config = dict(
    n_layer=11,
    d_model=448,
    n_head=4,
    n_kv_head=2,
    head_dim=64,
    d_mlp=1216,
    vocab_size=8192,
    activation='swiglu',
    norm='layernorm',
    norm_place='pre',
    norm_eps=1e-05,
    positions='rope',
    rope_base=10000.0,
    rope_fraction=1.0,
    qk_norm=True,
    attn_scale=0.125,
    bias='none',
    tie_embeddings=False,
    parallel_block=False,
    init='normal',
    init_std_qkv=0.032,
    init_std_o=0.0397,
    init_std_up=0.0458,
    init_std_down=0.0458,
    optimizer='muon_variant',
    lr=0.0113,
    beta1=0.95,
    weight_decay=0.0,
    lr_head=0.00508,
    warmup_steps=97,
    schedule='wsd',
    decay_fraction=1.0,
    decay_shape='sqrt',
    final_lr_fraction=0.02,
    batch_tokens=65536,
    seq_len=2048,
    doc_mask=False,
    train_tokens=900600000,
    steps=13743,
    dataset='wikipedia_en',
)
MLP neurons of a small language model. Each row is named by its layer, matrix (down: output weights) and neuron, and shows model dimensions 298-425. Each number is 128 + 32 x the weight over its row's rms, rounded and kept within 0 to 255. Numbers have three digits each. A neuron's up and down rows have the sign that makes its largest values positive.
A block is one neuron, or neurons of one layer that tend to fire together. After each block is what it responds to, as a language model described it from the Wikipedia text at the highest values.

L3.down70:144118129119146101147117175168060177136151098207152087145145148076130109137217142155188091143105135052121167124142110081116147171104144070171116159111154124086142094093128082064133118091157151109193059136143073088103088160137137195068153169105139087100091060165115089117106080177185125150113120168147183126160123126127145140105105084093165182138088107120090092149148139095148166132144
L3.down279:173151162095161153117110166139131085074167111128132120152143155083167120123158142127159133086162088075124075101118141108116043085111122128143141197105158166149067159109088106127120102108128174138071175145193089105125147114120147125083106154047117121110149129096108072133163115090180173118109112112148119175082117159113143116127120169169118097148110110059113152075114163080147104067118
L3.down653:112102105184115091160114160146123101086105150122113140159172088157138103150126138172120114116116115108116107128157129115213122173126096166113120165093145157160133105071147100142165134148058113123159102102126069118130137195097103133133134047184107112077106122115099079125076103114134104148131120152165124169106119112189128086136115141152101165129165063099134077140141156116123143122190
L3.down695:097117140213140091150130116112121130176121107166126095112106152143112143118145136117144074073159107053106112150088164110082156143146169161115130143193186129115101148107160096086116107136142097153122148133129126126046164167094141165154125109113151109121152061134123095112100130168090163202145141125145155092122153124133171122126147068113112066134089074076138180142098146189125164149086
L3.down891:113180145168166134084113090109111132132124112091127143161155184101144139104177150175143179144121120123111161098150174100081110155167140185171196171173168104117120152165113140164125147085158085135105094170119208159116071167092165033174131145186146113166150096117145155093074087127086155157127140142120099109122083092123146152159135081138132180140085089132146120158083140144121093152162
L3.down1016:131106159093080084109134164143125081146173103065114119092118164124096171159124104169117124160183147112095149152131122142175112091145085105145156075136082119071077135140099107158135124181118076107114157085183133103143148165137111111178092083096161118167085128102096141191066167100129104136076117116186153108118039139184157134141146139113118124132204114128226142066137111094117092155171
L3.down1092:165087108182102076139113185108184156108162073101121154161129187039159182094139151168148157115222114040145168133171095179146133204151119090164080161126121115120105187049157119148103143124153166131138088106147099117191160156132155118107050141111097152107101136161148130138068185094142108184135095151122161094080138112099132094182099085106149151093167146175146150136136123121183111176088
L3.down1119:111116161063154129188137113150141149125184158165115075135083158098129085141092125139083155126134139088175129114117135149076190116159110167107155159114138072123151165138109135115131151088192092132137149116168114126168064148079142130044117091135106107155150115086170146091091137177146188180122158146152168167119163131100137095107089154097206107120138152157170129160108125147122129117128
Responds to: Wiki heading/table delimiters

L6.down395:066096136113174126084064180172122106092134101115173124126128089086161155177157174057089078097131188134177156108097162117176133079155108161149104133143150080125169139117158062141126116165119163104130107111144125128137154144138146135126157162110110137110147138178116088104111145153180096103135162112094097166116103147116100115098178041194072080152141127166152152141099147118114112177156
Responds to: Wikitext heading closers

L3.down322:066094146183063127109118110069125109139161144117084152097119159142083067112172088165103177201133128130106088152171135144168142172119196159128126184141211125109240169138104089120097131105131156126145119118177163142078076148110100103110129091120120160140129132080098079130088180187123153163105154192076129212110141143164110126130105114168100111098090093177140156197128169149132200119139
L3.down432:125134119102074114183133142170175089184200095141090183175172136136089133183123162150107124153128134129119085105066173140153152134125159134147130126223162080140150130147106086072128141059139162134120243155146116139179128126042105108123140160096063134088123137109116150142151119114164121110124172090105136150165181203141126123093134043133127153062171144111122151102108104161139149110112
L3.down448:116166153138100101168116190185105190139126096112097135106131172050162079151128090148134061085160120116072238197098150150202146099100155097122136152149139163117184141154071106101160152103074157116068191196164145126176137144106110114136090107096152147085128067169156144126055150089128097085106156144114122125112108151153128180100101125135156096132103103107132145156085100154147143163125
L3.down684:111118076133122131078137171112118111129142114103101170181103172082156119124124180157059177134099139128201136157120195129126093206162151164099129160113122101167100168102104114159117102159173074079152115112153085155103073114079115108088154140082156125117085114136160137185143133109111105162100116117040105122139118107121102096137150083082102147135178197165126133116115127134122108184093
L3.down852:145090119108103134122081187103162127110118125123122179099054148109139101160099171198119124141157151113121102134104104110132134059101164123120141115086127104143116087162110124109094132168101136144163181135085098131179116087093131170131151117155101174102111158070195111153120183118130133066131174132111179112116194076036184109184122109115113145066116073138144140107152174184141115235149
L3.down982:101182105095171057132167076096121136058157195101178085096130107073092144128176144161084137142128075071098114149138084179053125137145152163127101076129110086162124148032188170157105138162089133102148111074160118154128145096149139093132109106108076120124091075094067120126118184193168146153179114127126140143122115142074050136096174133156088167132139080136084101096150105177131185122116
L3.down1069:178074141166124144125101152161167083161113091143126132069081197153087077160139185121128144178122116189132142120098100082092196087071097142167141179134168140153152155122118074092099150114146113156118134113129168145121129175073108001180111148091137177167128139201124121104100079114072101123110110140115101148142066110102139152159143142149111130163069096143140158143132061119155146126159
L3.down1077:131108155181159055140090126121053136094155192167072100137187118085068106104151133085174149203137173152107134155127084142141168125049135130069169170155134091073089172133109115156142108127157159123135130138147117134130158122102147075113119151113125180069089136133116111098163153151151097109096169117130119105039132176124174111125184088140113102111142077088090179141115118164093175112145
Responds to: Biography date-parenthesis close

L6.down378:170160121126207180047033140139130196168101120163037093077175075115159089127139169131115154112056071138185113164121098090114108115165128098117142101119111176138109158111125174184104101119141130120104116137107154115104084055135159148117140143154147148101120168117109171143163169118152142148114141167117147112141129093128106167172159161130144091106112087108094137155126101155083133135154
Responds to: Table separator row pipes

L3.down137:105118083114114146081086145151132110142164157123155190138076144162113155116184134139142133101080141192142116140145111181140160098100114143148125123178157077169123103078140062176088109097151136094102048105090157134131123137134147116209149165123117175142147100111161158171132177114133057155134104127111185122155155089120131146107177111135106142140107100019206078151157157125100141161126
L3.down234:106109140200096126086135122088158133105159185170143105180085148083107098132148152103136125143127123135182133145079182109168141130108171102154117128067116130120066106140132135116102039128073120146134182151128140123128106163095147150166207092123159113102137120159058134085119151117140118112174102131134056168112140083128094100107128101116154138164096075131174133109105110105145098190151
L3.down507:100135166173073169138084145103124119158164159105100203156145148100162121118124085109147155141106129061130127142130134140121139138180147101068127116138128108103117139154123066125118139088109089189144107099155144092114147133115100071118137096071151109121175126155108152166179087163110087089088132097112155082145078108098149100144153064092114137147079137162108154169120119084119157171110
L3.down610:113116118127112160180147119066139151120146095121184178118142079163102090122112104150133091124101174121061111148144159119138113147097207171103115099089120112113062122082166082182149137100138144091157158140132085153154206112165097113094197117140146074162144129149069131181130124138134048089128122128149135168157170159170148113151131143128112147145126107125142120206127113130143097113148
L3.down620:154111123173094121117070149131119083139109140136201075124140134142155108130080107129089114080116111145094120115133117130129142128080148116183101151124177168143175112100129138141123060096104069099093124170091133137135143159106132121132116107088145057111104085197159093151093124150122138083172097157103117141089103129114173125120132073190075160132115143107151105193063133141139092139093
L3.down637:137174122141068088132109099070115127108172139137095121096155169126154118098156144162145099096133147125108094144133142133171131119072103128165168125141170108037158103114107094149146109162130163121177067116153131167173145135127146126137089155085115083118149164094077187097059101147130151163153131158141141095167174094094148174117086088146159122102145172096100078098107108088145121108145
L3.down1021:118152130119105071146175113173093121142116127195091144130094157111108166152108105122160179167074122097126155138116097091146190089112107116145132101098116084127090163111059131165120090123148133094082114180137119144083169094141109150135186120111137153105136114113072089149127123119157094150143120100101121145082191140178031148105177084060145116163135180098079121116130116152106097118122
L3.down1049:109180131085071145142059157192049085102131093144132199185208101088085136101181160100158146134110104163127122180214087101172179061118098159168115159156176085097123184145107147159175111081136133126125143091109082124148096138129118106125080098130091073100128118107159110199118186142129068143126101106168142102145173129147148114130104165152045128143154136104139095121107165116127097134167
Responds to: Adjunct-opening prepositions

L5.down134:141119172094084177118152099119131131150162073119077209182141159105175147140095137085099096117099155158183111108058164158175121082108133119153097100157107155122196132134140176137125074129088153141135082180152102145160089138097172051140087132144153143182141099164106091145131140139099116209079131155120064146165112091136100114089135111121108115168169121149144159121141056119108130090115
L5.down147:157135145101125185063155128155117157105165094178124126102105156186125166128145088101131194104132077097148107158103110134082085140159122188111081099135216150137139104114101117139152112083137162133174144136133128143108178164132084158118149097116131114081128154163170065136117168159126077149175080137136093083122093166123112147161146146148158149118130059115130124091137108095136205090106
L5.down537:171095111156113135124129076100139124074144155128159098139080141103102136159114151151156178176153124104144115103149195141124141133126112070078110117133180140178100120118082132154106028068170173094154123146118134167086117129140105181171134134112141152148161114157150156091124108118155122082152092157077116109151136153218090102090144071113153115141115099165175125116122097138166157114102
L5.down592:146170090138137111111150093053116160171119170109070172126124140144134154131079104175117078138153141152115162072109163148060230146125200144176080115168102116144105139137109183153147120109089131120142124146140073092159092115076119041163168102160089132112137061142107107142121116100151113127120064098136120168149161118181130121104147130113149132152117092107150128120124100121128166162125
L5.down638:095128102124113152110091107093093114123138149154130119080073120159147096124134145155185088176122132116145110154106171135127135151153069055136142169167164141138083145146132162060175142161122111111161119117112127154120078108199092077143153170155143147124218131119124131156175150053138134127171073101127047135092145098147130190162150036079144157124193198093120165092105072156162135170143
L5.down760:098137126173173134107107136159133077132134148120134145173063094098177090183094093120129166141148134135165111160159177133043125101109111127109162187146105101122052206128114104119157063125167116170126118162133162140102116141141104173206109148121121080143101133097151151105151090144138088111145104133170137162122168150120117089179088139162132171090114142182118138119095193098176147087080
L5.down934:109109119140151146144143143132140118171196201181092150056141122114161058117118112142122142127127173139130141146162119165161086161065135088084103104108118086154096081128126144137097076134117162158214099142093137137115147093131116113105152152170109135145109113107164167105152132071155130122125109212188110138109132138168122141083074138118142144172126171138085057090113080109105120095160
L5.down1155:151080151163121177101153128129148081081165093090126147114120129090025162140117120132132167151116165121170151161153127185094096144138166072080112144164084132151155122199089156111161134075149103174112118064050148108062062123185095160197102129102135156116172166083161135124131151108148171109148097119134100095096104143159132150163160152090145091101145121157094117133141057131078099177086
Responds to: Agent preposition "by"

L5.down56:094192155154095104122127208140090145123068122101165155103167089136118119184161139179135101109140181048158145173131070128084158128095122141159111118137111146079155085142112119027138125162125115130155156075123148153113132135122155094163121087084126127081110131130114120145081127154129090100182152136127133100181177086099119146145113065164094092162146145106065183219111168109156154114114
L5.down73:137122125147142125155110149088101130139116128114107132182101138116161101131138136105131119118185181170165138100157091122090117098152104126159146030137197167079120161117123094160118086188145101093087088201123068128166142155088108176152164148169093148130168068160122144171104143148101145122153141130150068192116191071151166106092124126098197076094108053101139124128084170135120110137108
L5.down180:124069205170145113197111112157174112111119150132132078097149095152129168080093121117182177149116154127129151194148122103083109089177207096101152101170109127167117138207154146141069148131131131138133119172129143199160185124132121145130166070100164120099113133088131080157090208169138116166132089102077141127143159146074099095118140136168125113155145119200096164142107135120078135100134
L5.down261:178120103183109097122147147080163048156117119129124132127162143111113140178112134098072099206058070121197157132117116121125168096098162153127123195173057135097140151151101118102113144168100142068134115141153089131112154128153136146125140149152199131108131208166109133083157173158116153027168140120137160118076080118138139130141151201067150103105203127055106151070106135079117116141136
L5.down557:151132152169182139161187115132075129085149119108128123125117201156073137152135150091213137089096185120119093163094138109165101116167158114133130144148069083138110108135117101155111140114104163163158096105184116182126144122159188078158156193106137150124147126164107073084166100167117098120106085137101170105121132060135141138105188107182072201140177191147098191084138072116177145157168
L5.down906:129145121153020191111167106213107125135057170071118116157123117160128160163152140128180151177150137135146155142176130109109059155101129144128097142069139161131125043112126148123114095142106151197155125088081154167119105121161072170123176116101124104066141137111119122103150135050177101128159137200124094081112104103133114123127078128132166102154099104102095178136130073098163105076142
L5.down920:104113112166122100142156068143107103190109088130168097122121139089125114103179133078133163135142091157174145240091201120137152090137109090104135104121100144095137186103054117074122153074106126083134174181102173119169139160130080128116129092083094133117125171090160108148118110113082131162120082114134098156160113150154160141098113109099098079199130142208106100138107132136135158135115
L5.down1132:094125093154154120155155112117156158117173198130163071166103129087152098117123173107162095079098116085138107110180126180128145099074196101083144144135103111119165145130122170046133148095103098104098129080096168138075110151134075046152120112169085107107131065114091162092143094098120085093126182168116098166139117130172136130115168159124183135174122113148102128064105124148146136079160
Responds to: Table separator pipes

L6.down240:164143159104099145127160153112184153125116054143131128125118109120107060078087109118078152064099212097183079204097136140139166156160127117154151156143161117119170170194091135097127061162120131121140119128145133120119103162119074075099083136142123094144109164090082087096115106109115100113137111082158120161119094130166145157131133117163177115127115094134137165115102174143114190101099
Responds to: Closing parenthesis after dates

L5.down257:122140122124057109081091150186071126088152154167165188130122072156152129140133086100131094127128094059118121081127132112157126240120167159109093148130104183073128156108145123147169096153127085147098091129113140114126109111116123056118130130130132133124112102108122157208085119094134060139116132123133125133105115124189117109167142126155170144163132135136150194162142119169121112147118
L5.down274:151127112125126152111196125121100087132160093125132133172099102154175135083155131080170136110131068186119176141160098141077085146134144134139110102115161156075124125135151141158144144106073130145090142205205123105127144154148155168167102118116140111150128077173094112075098169114111110073075140081081090094080157125086097134200127116083193174099143072164149159128099138112133198135089
L5.down491:150163160117101099128190102131137086117107167095144125109116124089170119107163081139110154086090093118122155095159064162152122126118112112132115141180135151077133077154147126138107094107190144086082120128100099094139165113181138136132088217147150146163093137090138163121098158119114072067076162143077071118114160139125145118180136117097163163144155154157143154138141089145175134192110
L5.down545:156120137108161175082182146147151123131131158073121109137141095103129120113068138138149136099163164193085165155139140111121107163097120133139097137129080156169169075134109174185203150102174169111143107117169125164162058188098138181109175142130128125101151136108148141146110075113078150193121081100178095098116109145157104138130118118102183147131176095153105130140078070110113161128090
L5.down646:172152198087074159139122084110178110185132124058133123185171122093142107145113127157138185143135103167106072081109117093127208129118112111096150146147096101124152150171080102139113121135166148105127132098163126118131101039209121213139088137103155120119188159119124140122177103106094073031105109129111112100111089247154110136178127115099147107094148088158136106189114143141136129101146
L5.down768:136148109094126161123171154163138083140093144080146091105171138141138157078128133160152092147136166108139119109095103158144170143139145079118142073129157172129136105105149161081128214151130125191108171079147121153152089113177074215096125094135215163086118079110142165091103125127135098100106121095124124096084169113139135087123123111139135161110131167126108150087059115089155172155120
L5.down858:082099145070190123120161143150143114094124105095136123106119118081084160081108064096102135100150129038173087136132169153110128136100121178099114151109086100093100188138146106096069134103142167124161135159143144132131128112161064188142165160046145124137131174098144198193165110093157148139047107124130134187114128106087087105133138169138085172132114145106136145120120157154131179127163
L5.down916:178134122125155141131138083052146206093152100102120155156111145148152129117093170082127137056033184097132097103164156147134156074091122175132160124112148115172118173083093142134162173120122169123140060182134151092140122128127127145145099157152114138150079116153149094149114142152125128170088109138132089176114156161145120129057122112126108049093075129134160157074183175095114098177140
Responds to: Quote-introducing punctuation

L3.down284:162138098056156111140148139103154155111148063148146170141132101160127163129099169119103120161131114157172122188097120123125111103106108143074177101159186145108139129160113166080132123123157174131128103137132154076152089149121126125126090154116138146119091117170143179132135155182118077108100106143151158178135118101176166115144086193161149130163151161120135118120101194157157150157125
L3.down311:126128151095179113106138117092147123161212088120125091148120171137110156136116158118152156127217158121138092119085112126158158120165208175149180167102151140149105138149124153097086134109118156104153110085091100075105121114138176107082135114152141184116138115074133115125105133116103116095130095130092172167145141154209153083168120187133166118167105129159138150116116131163109063142147
L3.down326:092107190093106090102156144053107174142162112143092129178187107094074152148086184103084145202139086090153061098141118125138128153090158146089187140117133146101087071142119164094142136212171149141160117122103127150119081154140174154133105112137108147119096112106135067148129104139120097142062138133141153180119101125184068055167123166128134176096159124130172114141112156120077111146171
L3.down417:146091134131147120112088147051128098165141158122106118089080109043157163147092105138135130116157161150127118126150201165100135137153165093159124117118178162077135130149100070123078142160074134115183101152117118087098089064154114149082144079108123146160164130132148120164134168113135150052066117049097145148090199078165093134164132120164105139136156169077092124108112100238139131107177
L3.down734:119115120107113104102127125125170110188132153144124088120163141190145217107118094154132136161142113093091172134121152079119127184143110123162149121038109098106105154118058110104093138133106164143192158151083157147066132139121123135112145137101065108113144132130150150155102119084161146101081155112137152141105099129128114139083071111071115134149158146135155070118157120124165183084104
L3.down1035:100121149127110139129144160104133062066158091198148112173140056116134116135095172155175141145177125119124146139110092187161110040095132229144131143097074109106161156112115169117080082106129161120139118142144108117077148111116157120021102163120127179120159131097148167145090137139079179154149141137172088147117162145109142078115203094067169093173108111145121138128090116135099106139154
L3.down1117:144133137093175083131148133142076131116141086128154142153103192063149153159136150095131141119065153085168104131104068149096133086130171182163093185128151091130127174135065123082139148136155133113107102164195121135109129129150097111112109121156188126092143082164176179141098167150099106146127129156057151163099134112110106102132182169169145168152100167113117127085144057097111065129109
L3.down1191:100129142088092083129077117120088041096085104114096121136116171119106201120155117130108165123125121105191121123182098062123092163107139163103137130159145116125193137191101124099128175186169123079078114170153115127133081090166120168101165132150078097120151144104130146147109077146171161105153158103055156147158182191134119139157178098123146114061172085156171191219122145168112103148087
Responds to: Complement-introducing tokens

L5.down17:166102171159131136156104097138067081133134126139081111089072131142089157101095122103150132104108200124102188222194149096089157158144104124083127106144094115119153087211152112147164134151086117133162129155134105162160104156087133141148135100158102101117156130167144149104118140106138126152112123164169146138114096072135083201138141087126127187114119171190094125125078083128085087142095
L5.down490:091118135089112117131122112105117133124143148135123111230111103091144105113089108078172152107141121121183086163067151123098118133109166101112113080157141061117139056109155114120112123117079108087164130162133124151101131126110089191126132153174121133130105152129118112140115052045085156138100100126154163107134125157176099164139095108131185108115126099154111149106122068157140090113130
L5.down503:068124083113092110122122103082099119137191106097163179139106105176135120137130046144105103058097072117094149118122092070107130127160139134100088134140145112147121081066148139108107034140123109107186126120131191064145151120123106113137175096116107134144074153109105068160133097078149086087103090110125186157152157179147125153160153100158155118123122130075088120212135126129156124089117
L5.down676:141119188119095097147189161051120116092085128170120182133107164179170178173165156153106119128164125131169121142116130132110099123135114138163160160174138125072118078130157109142070113124127176151138126125135150137122128168123135094148126071060143161128135075192119137140102088163122077118074095124109186095128141085154100122117150167156134105134135113123184140042165126192127143141133
L5.down987:138193118132167132102146159099105118111104100078096140125137154158134083127151164133129064152118142178147100147113168154159106127182092151196157135106218076153101081171132156131140081096140120090146097112090182163131181156073123128148118087117114174115095137100128141089128125151087102168178133149131134102156108088129172118128162162098112117038124156103110125103171179154194112136121
L5.down1055:097117176095129090090122104096158090210142125082115123127221085168120181049109159129166147153121116128124137119162124158132101163147115133172151109156169072120135177095136103151071110070203092135162160117097071123043151143097102188153131127123095080123113187065091104152045124119114125163172114110094142139187165172173090111168137156132190158092131097102103103184149092106190138124104
L5.down1126:135129120103109195137140136142091088085125116126158111164146199140110130159086166150101099121093152127182131080147157165134113093118164102145140068136155079152109147117109128139125076108116111085185098170095122156137102112128157119136132054170130210081106119115114108082125044138113132088112089196153097170113116147135194149123160124108158123135121092117073163132146122154159108091176
L5.down1174:148145143072127140111133122151181097135168075132108193189110146113126136146131175147133100104137162187141113118165142150116111172115141183150106175160139144137091109160183082114147166098151096165110103102127175113106127107100085196139159123088182157109079136157125158169168094151146042092137118108095078085186081109184086089073157081118115198134190121120128136109129128163125125166119
Responds to: Date range separators

L6.down497:161101074138188129122101113076130169053107170162105063145151153122109139160043109193114118097141048147116123102164091115158198150138183128097117122146103129147159081218104139097124148125096156119171130106157137112090070070140176204103095116122145112113112101129083152110165122146069159124173156052099138113102097193116140195161148140152151150133138161177141108194134096095121135149134
Responds to: After-name continuation

L6.down355:117120117101120121151112155139097106092075132062126158167154104067144100106101111137176170149093160112127172183114119125132179094088062139184145178189097137153108142125087142078146128140100111179119129128095178155150127166150202098131114123102100076169138039130136171169149107149115116106153135099176104177119187189078120179160131073167113120142119140101106119119141137085129101157133
Responds to: Duration prepositions, mostly "for"

L5.down207:056050097107121121184139155108132082152096103113122106130171153122124124108115145141067180169172158129033155107127058217103167140113122174093137098097100109136176108132134139142123123120113117087148089152144104174122186131093156196104187110122096081149125130180109128170112105163149135070068138120178146100064112132132076127140125137155107147149108147101159101119115164150104154081133
L5.down448:099151101162137135140194188159110134157145102139164110102135096146092178171060210139131156153138107173100192095133114144160086107124156067093092181159099113186177148136152159196097130113161108142162141093160108174069117131164106102115101088104148109205144141134135135111113096163183129158132153158167140178105114162084101106172108166125079084144164082146134089150132173146097148131113
L5.down470:089117139112172113071141078130189065217126102157117118151138113167169154129099189163129156167131120144113146101172094149170091092085142121089135110079074108087123132122188106153129140168092123106136123196137180175168177130139086036121096066106127056130118137117056095143177111099178086173099103148174118153138099105174077162173108132161117153085093082119114105148163126134107131144129
L5.down540:143146176155105148082165167138089143104151093093141087094188122147094134125134099127083111168117183147117181201155152120164140144122119123141161070162121211129156145179104116152122131157122145192140117083177098109126150115152094124067130104149132154112090140147208055161130178160099131115092168155098069120141112086120115162092190105130121149126140129103156109143086177130118136088147
L5.down567:135180154079142117059171094136102062079107123139058113116119099130103093138121123147152139169199127109118188165114125103155134132118125131177196124125177130081155106101148136131092131125131106093128113082143111089138109134116133102119137140179095116186174103135143086105142146116183167185139089201121152128067109122141079149100178178136113136180108134067135188135129133131189115122148
L5.down607:140120148149139104138148118152194130056091125089156196148098136094053111183143132112165155110159049128151131138147157146125122082073146127156128124132152152141154157174089143157141096101144163165140174095086073163124154170092112234081137112172145138130085109084145159146092088141118123093097142094138109102185133135140102155119110058170158074141136135101098133056125125177146159126126
L5.down728:136082184172136128121125120136167070105143152153150088099134116082176136154141208080078123170085122091133069068160131139131141080170090103118119072128141157160109104060113152076142152101165106164144120060142121144114122108150134096097143148120216121095128173053119130105119131078160101088140094088139139136126104136143112135163138185135153079182168127082110116171112180131132147121114
L5.down1078:084121150098071124167116168135129146143133036115143147138195122141036175135120141139069133102083137131089139086161130152090168089118097137126137141144133168086148115141096095126107122142088137110192113162173145122162161179075052149124141208148143152158144137165119099083098111181103090157150068198165144098151124137112098109195114110144150129106082138103131171171123230100133110075145
Responds to: Heading closing equals

L3.down183:101104117124157162179130052104125177137147151174131089169108088199069113132071060122081083136112153134115119129088120131107045097097125160082108131124168139102124122132119160134124140112135130156119157102134170126103152164131145099122150161132101200213071184127093126147090088148123138092101133178100171151102083059150111107123151146149154163136124127115161127159124155124178107116110
L3.down344:183088143145095162162124146128138119136169162168178105134101116093084131146088178156112155128157134088120111191089127160117129136101128122105169172130124119094112080141136086120147132171123174056107154078156129128127120097140091166141098131082125115083071118140117117127136173091116168107128113164128122187093115082093081111133070174138138136129152088133161118118168121186106131155144
L3.down347:081104169117135154142118130165173124100123103128131131170139121175160169143206134112128112153116204160096081110132124094123111059099130111149157178141092134185142131108134138115103080096141136118173100163046062076138152133107134127089083064129134112164142086165168119131105144113125158138167192084055138126123140139154094172195138188130087173170141093078166062194131206152094150147122
L3.down624:119103113139153146127130163130148134101167106150198152162142149027174101084122126080071109147146081093182144099133131128143131114128088128122096155143059093145073105137103157123154154120167043130115080117126103104134086184118132159130130135183137118079101122175136129119144158137104102181116148128105124120176164108144190117145150115109146149139184103128084148160111139124158166134133
L3.down739:104104135134117099092129111104113154107103121129162116131164155153156176144106007127120174133182096087166110121147108082131127134113166093124160085141154197146092148113190108102105103140144098130092098123118168166102165096124146130179116099120100072118118084117133134158118139035158118148142171128072146149106126057132099153169104163107148148169121122131174152100140100114131134124121
L3.down782:085127120152158199141134083162124093144116157100115153102146135115123141150107163193142161122147108161164114131158082107156107120148105121139075145154072105225138227108150166137095082114191138119171101095138129164097136111161123130092118107163115152198129080130148072135141102128091118215142163146160111183116135083066146139114146147101116137130166129100139043136146120132163127098124
L3.down860:149107105122140138157127138116167060125110070101150141127148114133089155104132122086108113103145093139156112142146076077069142135145113127131096164117092156181129114085135091127078128163133112133113185113127145119133110084081109092149144105096116144129123069183145110125091132114084143182112184165118095001121154088122153148119101103165160075119116124114189096173076178129165155066137
L3.down868:131092139047170188114158114142125109134174106145137209172084121180083118145149121145143109115166123125134101206151077169116124133101041121163131116163130148119084104130149154050129189101084132066129157077100142148138152149147157064134079121107133133134142183114148165148120102119127147154111160127137134176144106122143129139055142107085135152115112124099129159089156117112149180149127
Responds to: Table separators and role "as"